{
  "vocab_size": 1035,
  "norm_place": "pre",
  "rope_base": 10000.0,
  "attn_scale": 0.125,
  "init_std_qkv": 0.0222,
  "init_std_up": 0.0222,
  "optimizer": "muon_variant",
  "lr": 0.00839,
  "weight_decay": 0.012,
  "final_lr_fraction": 0.1,
  "dataset": "wikipedia_en"
}
MLP neurons of a small language model. Each row is named by its layer, matrix (up: input weights; down: output weights) and neuron, and shows model dimensions 48-143. Each number is 500 + 50 x the weight over its row's rms, rounded and kept within 0 to 999. Numbers have three digits each.
After each neuron's rows, "fires on" lists the tokens most often at its 100 highest values on Wikipedia text that the model never trained on.

L5.up583:501446485513436363510591473500507449477576552497502467461571480439421459516561577518439529516648447449378536448511467442469537486522460498506525603465514461568497596552381514474512430546507408510477577557497557580612491483561519453592517483433581475503483528534490496521382524500497507528
L5.down583:514465438579492639535461480466472526488415451522475531493482470529451606537428587473549517457454530513558502489455574491412455501458455487444417547516504591516443480461480506474496468522533520477492448472571514430475512470438458569510569553513466465513554423518662492529485556550477562519
fires on: "f", "e", "p", "o", " |"

L5.up140:410545554509466503437472543461562610410491534635505508537390577531450526414575451538532435482480557526535554486544446439532453454440582470454435564496407516534528540513532541521457463519465454514549482462573547438438562558481587502523565536475422431461466525447388492543477546478436482468
L5.down140:544502540570416536412412527461448490518509447528471524416539562542531487525505508495522491499520520522467541499529466558485571530495473503472511489476540517483547555426508482568533386492454557520495521521543483391465529427527513522472468595518451482494474537421524486545488527473509580500
fires on: "\n", "|", ".", "\""

L5.up75:483412452523516560446501481516515556527582548579625431532551466488546445460478468491495453583433491546483505454431481500470596528431447412486535454470456499478547436420508512456576445523508585441503407499584510534541463463475395431510573494492505431512590537465516501506568548482488514498
L5.down75:514574478542508472580491557529568413518443469457493509391495452504411520521460583562527475501468505479530470522496484496493545609466392419453560460491532540480462510501576428491490502543527418476534420453523349456424531554474502468491478460455453476554422520507570538544487505516544403434
fires on: "ent", "s", "c", "e", "er", "al"

L5.up621:525510569457571410569513420481533554472457540476459512419406551537581485527619490444598574500497485450487540506461470554564501552426448505479492578488426471548547562501453453530464381490510546499294500484503512559496453530477486441483525507446487387508528542466553493581465535512519396507
L5.down621:530443518586451470444566512424448548419446409480610524507490495444470499479612468499521412447404442541517381483551542489438565531567528501414453428519566494437516464491557491523509461480496474524574524513596391546367519507482469468522542497498568458466528512487526479510560585516462536490
fires on: "e", "-", "ly", "se", "h", "p"

L5.up98:502551484480430550441554391498474462452481564439514482515526585465475559575576502488578503451588517572554475491549550428564477534477502501474549551525418410500497488548489506553540403559542500520533445563436437505406418483524427458419489446588428533483467520540503530569565402459448510418
L5.down98:377562510566493494487490556468501487430502477492485436506430429491447519537557524526458423430477466536572549539479438481450514494447580419531472525472475574634429462431555555490556543500512522425537469533550647524475451538513460502532503480511527455525457415444481405552474531502605528438
fires on: "ing", "n", "and", "ong", "v", "e"

L5.up407:499546587535547481608539559534486590438492548449546534499467583422495488517557540436533577615403478550558411446566523504486530449404422505586436443553553512560499553553553464501478500395519537564521499451445463531511455612469508575451600475414547463536487527576503553503601506569420588430
L5.down407:527487343446544461557547493475470459514505455498517501608519485459444492458456374504544476488498499527520491554510416482504514502531531514445482515475476487548586461543557478524484482521530621543522546506469528374488475456469501398535532511491476473492557439418540518467450467470516512516
fires on: "it", "s", "ass", " s", "os", "ut"

L5.up326:503445551606610500476525454437475582506443535506501465431536468512643483541522447472495492594508567519516552509493512561521514526426551424556423547516470471440513552441567493537551432559494463504488402490479385486559485441375444432433399441529476502529467593449494531455545504422488516474
L5.down326:549509397439409481529491473463484423437470520459504498471535412654535504500509461451566409497580555466510476492484445571439465471489446465502531469488507485503481401588527554391507461480546515545456528491571555438475505463494410570583520479484490563504498557515507393462501566582534452573
fires on: "u", "ro", "as", "at", "re", "ru"

L5.up436:475458578572488579460535582581571542494519520514560469468408596580500518543476506473422431503498444497603539452440497503488536482511531499427509561452466537486474637486565499528440501523496584527512571493563580483413549466508608484634518556549480528530418500429428522554528384512537614550
L5.down436:575514565497491511485457555476504496585467463540455482549469555507386527525545575487511506498595457498459506505469451491558550449461498571486502590495504518536453491532470447570496483512460513460546380522515506468413597500578524537444491519450498421540476604578504430566457529533477508496
fires on: ".", "|", " the", "il", ":"

L5.up570:517504508477472423539368456525506523590528513497438512496385497493496548540459460487418572389619530462602519487508476471472586485524434459521570470462490379515488522444427437476536546529468498586559472512547461547484413457501506515509473552564421519498581442525555498563480518540439528442
L5.down570:510547547436508487396488465427455482434479599442500421467447541556550478437485501490445494525379471531495570466468521507499494547522469517499474510475555535582531481508560519572524518495498539499498472464401564480645473476587485503420405492413580560491511518521545419528450491444506568598
fires on: "as", "or", "p", "i", "b"

L5.up35:418460519469457431440511358473544530405591515554492506559567528517536425531535528537519400553431507482526463536446424584441503592497539471559477503565425607501563471545445430454489492461522525517523508478465569567551471529564414445483467579512580448525473463522503538476546507464391442458
L5.down35:547476520522560462441504582618484504499494472521511513479419499556497570467505589450571347524550448597485572594542450441458429539483509553464552588491510571484473541422458495508476496500446502468433524445551430457559462515439510504479501504480433500515497412573490481543454585576512516564
fires on: " de", "e", "o", "er", "st", "m"

L5.up442:603494509552531455564427564429574420524506541491552424444517532461492532468542399463490580604475394509538500477468582460536523369461517531488470522498554411496539435545565441526480430462553476478550431536543483481618496508508513447444484455586443519441526537486563426410575425523430479529
L5.down442:465492562534429617516486514526490289493491552505555480523463432599492533528501485483449535544504409480498552534549476460531443549522497471460466559540443519513524451478492484427589581500476544472436492516526530584425476461439569492473494609465493536434478504530547457472472394441470407551
fires on: "a", "el", "et", "b", " "

L5.up479:447523523430522532542509447554603508448577510454501533499473506479440401529503537495525436485579397470499498555491511417467521488586555510516570531383468562577487533504432523596519494437447450537494502600533496506477529524503493424515489388540470452425469357416499554495560454561448514509
L5.down479:494548512467487478589517542494467508454518467506510513527509520502505462490415523518539565472520508510438453446544390461515485580581484576508574550510545495479414516492506429507518437467429562447560437473512543455529442499566468566494492522503463634542529471492539434565399568471440455466
fires on: "1", "em", "d", "w", "p"

L5.up623:459564486477423510496417513500556490545509534445520442463469451549559501524494496531503524355520489522524449446503424503519450498605576480487495424536384419530537553460436512508518533557520465529498470506480476460592570442421492406439566486528389481445474464436596489506471450498494555566
L5.down623:478472577579540468517545481576451528424441483498432486549502505507452527500460515452503476434505519474512516440516550442568484505535484494571528584460437454538474499500599499469555467565495504518607548539475519405521409527525541441566579476457433508524509483573519533521463468491494529452
fires on: "un", "p", "z"

L5.up227:525537434544536471476439511484528398462528471421545505552565470508508551578439502458504553499408453537491445394494541534499487524451517497470575429457428429494561577562398489510419452504541487453522487628603551464557544481558430447474479510432554469538540507562575482434553530497501446449
L5.down227:485470590506397565453597477482465478516433530525497450464508544514453404537490510580494477472491394430499557473480464505509472576471474460371506499493502472591503593473467451457500547499493524478348561591532435488522524525515477528508483548500503626507521383515502551456528457560482490472
fires on: "b", "r", "g", "el", " f", "at"

L5.up123:450508513448444522504450443547466476451460479546534426542504554498463540553497481568409525593585507457465464432516554505477522527509456524460460484619485520438531413510519514531541507432532426509472490453498558507549509506493433424462459547449478585438445398463596549495623524524546626579
L5.down123:435470424433462488446565560461453524528512475504586497534528424497406555464488540518478523521528528530461528499511520450376445472529569530455602547444505594423529531443523511532471528519418511428474523518592591328425499546515526498546472554509421512558478448433496488512486519515519441534
fires on: "ed", "ated", "t", "ing"

L5.up603:452445500529524393493571365406432620489532467527563447477530444420472532506528543511530518533554547554561499485488524421321483506478498526564497455494470511542531491540512393464490498465526443482551420527484533548479495463577452515529557454507479467502559564507446431581477452497520495427
L5.down603:553472598413506397537489445437509439507591471470456455450440477465515434485497459545454505510485504491530527528529536479533474481573486501436538508594450546511417450376527474500488498508511495466457608438572543546482398561493479470402485458545495556431434493477477491596498699524508504539
fires on: "e", "o", "a", "and", "ie"

L5.up87:507473548519504549459561411558535522513581614490518453387580527500481441490520546548541412531466554467414565481517546487487444475509475449469483501453461570599489490536529494481533486414506471511557416396440479535469464520558463423543520490532522456563532366519587528516473556478526566420
L5.down87:421416557419528541514603502502519567528472526485454490556517492506496479434677567512513477536479547546551514507423481565392510548481492438493548560500520502510377507441493564573591472464655419461527564493534549530513502564482478493502435499501390559516496435509483404479510559462510414533
fires on: "e", "l", "se", "o", " de"

L5.up51:343532571453469439554539486489569559526494494467440460496553517552505508520579529564450540470541455470430584555561541489521521376546568468528422455595401475500595558479437536497402556490532464512518485576561494482468553522554455446405492542524427542550519463473593416531583500472452493515
L5.down51:600512556498475474536518542586470366541516551406523606497560559470520514551527546553437452469514522538448498602489507499453477527450460574559471535530533476515489555511582417431570493571522550506509486502571456508422479400473441552577479550422532436501444580516447419508485449518561545451
fires on: "z", "if", "ip", "ou", "and", "c"

L5.up151:501534565443454558444443465523457462466549597451499498502453528532493490538503475489500556503493539551499457464630503504458446449503560475497469525547433525403506440550602472541498507565519400517493554500464466544554510456457479531420509402486464519485554464450424415393504506506513614559
L5.down151:454485420554471482565479488379465509541443440477452507506550513429478609570498558517390426583501480480514526518467525561434567553505476499396528509567425447481430538412510460547530521471533602562515504480541447444536444448531544515441454524534525477482468454474470548542468430515511467553
fires on: "art", "ar", "ig", "n", "th", "c"

L5.up134:473452535574518479538560459528538437596539432469483472425557446439446514535451441548403541425488507442594473393436531410439535490474558431452492477455575529444516439537465505447448479485523475524520534522406492520548603573490516488448492473487542508543530512479454541517448530506508533611
L5.down134:557544471516464517481550459560557498473492498447524500423448533432497561444504503570472493422475592453425470511457538486484514451511552430503526508469607547542571411557665557499498519499524537506545474487468537464552456524522605502580480527482525532510602482501504533454542490586559558477
fires on: "on", "t", "ad"

L5.up377:507458438421555399387583610455533513442487516538516422493541448498601533512519587440494464455486475558538495366478490493592485487563438454486525532470474570567546554515500428576522380508463562504494536530525490530527432461443536413425462441480506434557489574458537531466507537479509461550
L5.down377:523505422373502458465462430508461541487470583437457501492377500507488504455530567544519437528557485472516461559529508438483516473487502385477573446576467515571443474515503573510477454513579541528492488504385499586491595440574490479534484459550478537577426469535432564536579455424483545461
fires on: "e", "h", "y", "us"

L5.up477:506450435449478446427436431442432435500504549509557462507516546502499567465466591574470480389508516564537451481579474494454492597530517501527487565527452510556514453491559518466357500478543509522547526449451496633518480548547386587498536448504508507419507503481492392559518556427487511516
L5.down477:516456533494512500487408459442488549560568539548461633529485462533484425509499562538459463472564424456538499383584419450518398458562509613513561484531502459532539507365494416537524574506512497456448513535453568477393490511534452542491464509562515450496517594602447445486574515510415491471
fires on: "e", "ers", "ent", "o", "p", "ie"

L5.up145:454536528453467525604482539462548533447439553426551462524507452462619480529562492491593544489473514448539540474457486462556520483610457442492522606614594558515512581518478447463502549528523408535478497470463494539498516559532504456470533513458473509391465463500471525556555434573556587617
L5.down145:446527491518510485564516546490532447492524567505515503559467539449521479428562503496424431375562426535584454476477484423539497515443503548462454476546500532503531571463413488519522531482445506535490535524540513542507471494592451411533522505497452516554512544479475481475498544529517430428
fires on: "a", "i", "ig", "im", "z"

L5.up257:388484418487561519498524445533569458512544553481600578521490432517524536410502523457518492445517537321483515494473500464600461485557486419526553532484447484464467564410440579524544405512526532584465572511459442544563381507504472382554480511594481540499516572533562523537560501459449550498
L5.down257:495487550452556447618487609512518479485462462497421485531471453584495518535453540495526464431435489500473542552467503469509496577503516490507442530508389445514504459485540492503484503485473507466451553435471460484456379541444398523552543492475437466381518528550472594481513495549454386602
fires on: " |", "e", "as", "n", "ers"

L5.up41:498535486435482524555512477501541525575485454542554519547516488555571475561587574545478605524590472544474320429480589466494505470537368542562449557477442483452540503455557524482483497480474524522425527482474525525523571523490547473542507553548538469577405395466571441420519526560580569500
L5.down41:533500451467415499518589441506507517545390470539545601530493479541466559504511532501462513434592513437471503474418610506490461594489440565479473502461512557367553501469552513493549558522485507456403512504558558471501542525482422514537549506601601541637489527528541548430452442472475474467
fires on: "s", "e", "ed", "ok", "es", "ing"

L5.up428:398473489508476601610556410499531503453512477476496446433499454476426609567534578546551468418497474566527546496633555520462509516489445595429522521405532483470502493472494553548418530441507441536567494474509487518530490540538541509534418449412528601450459440504485486491534477536563542494
L5.down428:589517451434546578519438572504439525405444452594537524440461536432422552493531506539454546486443503363605509508409594515434578566509502520457564482448500483509587478464508477550403551554445405453522590510421524541535544510461454457484496446480452540483541567462523547458457472536529517526
fires on: "t", "re", "en", "ad", "o"

L5.up286:503486522496526516429496508499541473478540435546528487518387431478413548506548507434560494435374457541479493464429516614390630541563582485547607522417392554475517500485476464467407447467532487528505462556418494453524448409452534481500556556483581462517597550563569482502465362493445531442
L5.down286:491538514482469486490480538529433521434513476469521454479372407451432576526513481534487530482538499467456538604392477451455537446432600524400517533498487409414588509504466469493524491485457454526441476434437549518531490535498563441511452514512521565603478496499524480572480486487556506503
fires on: "e", "y", "h", "t", "st", "d"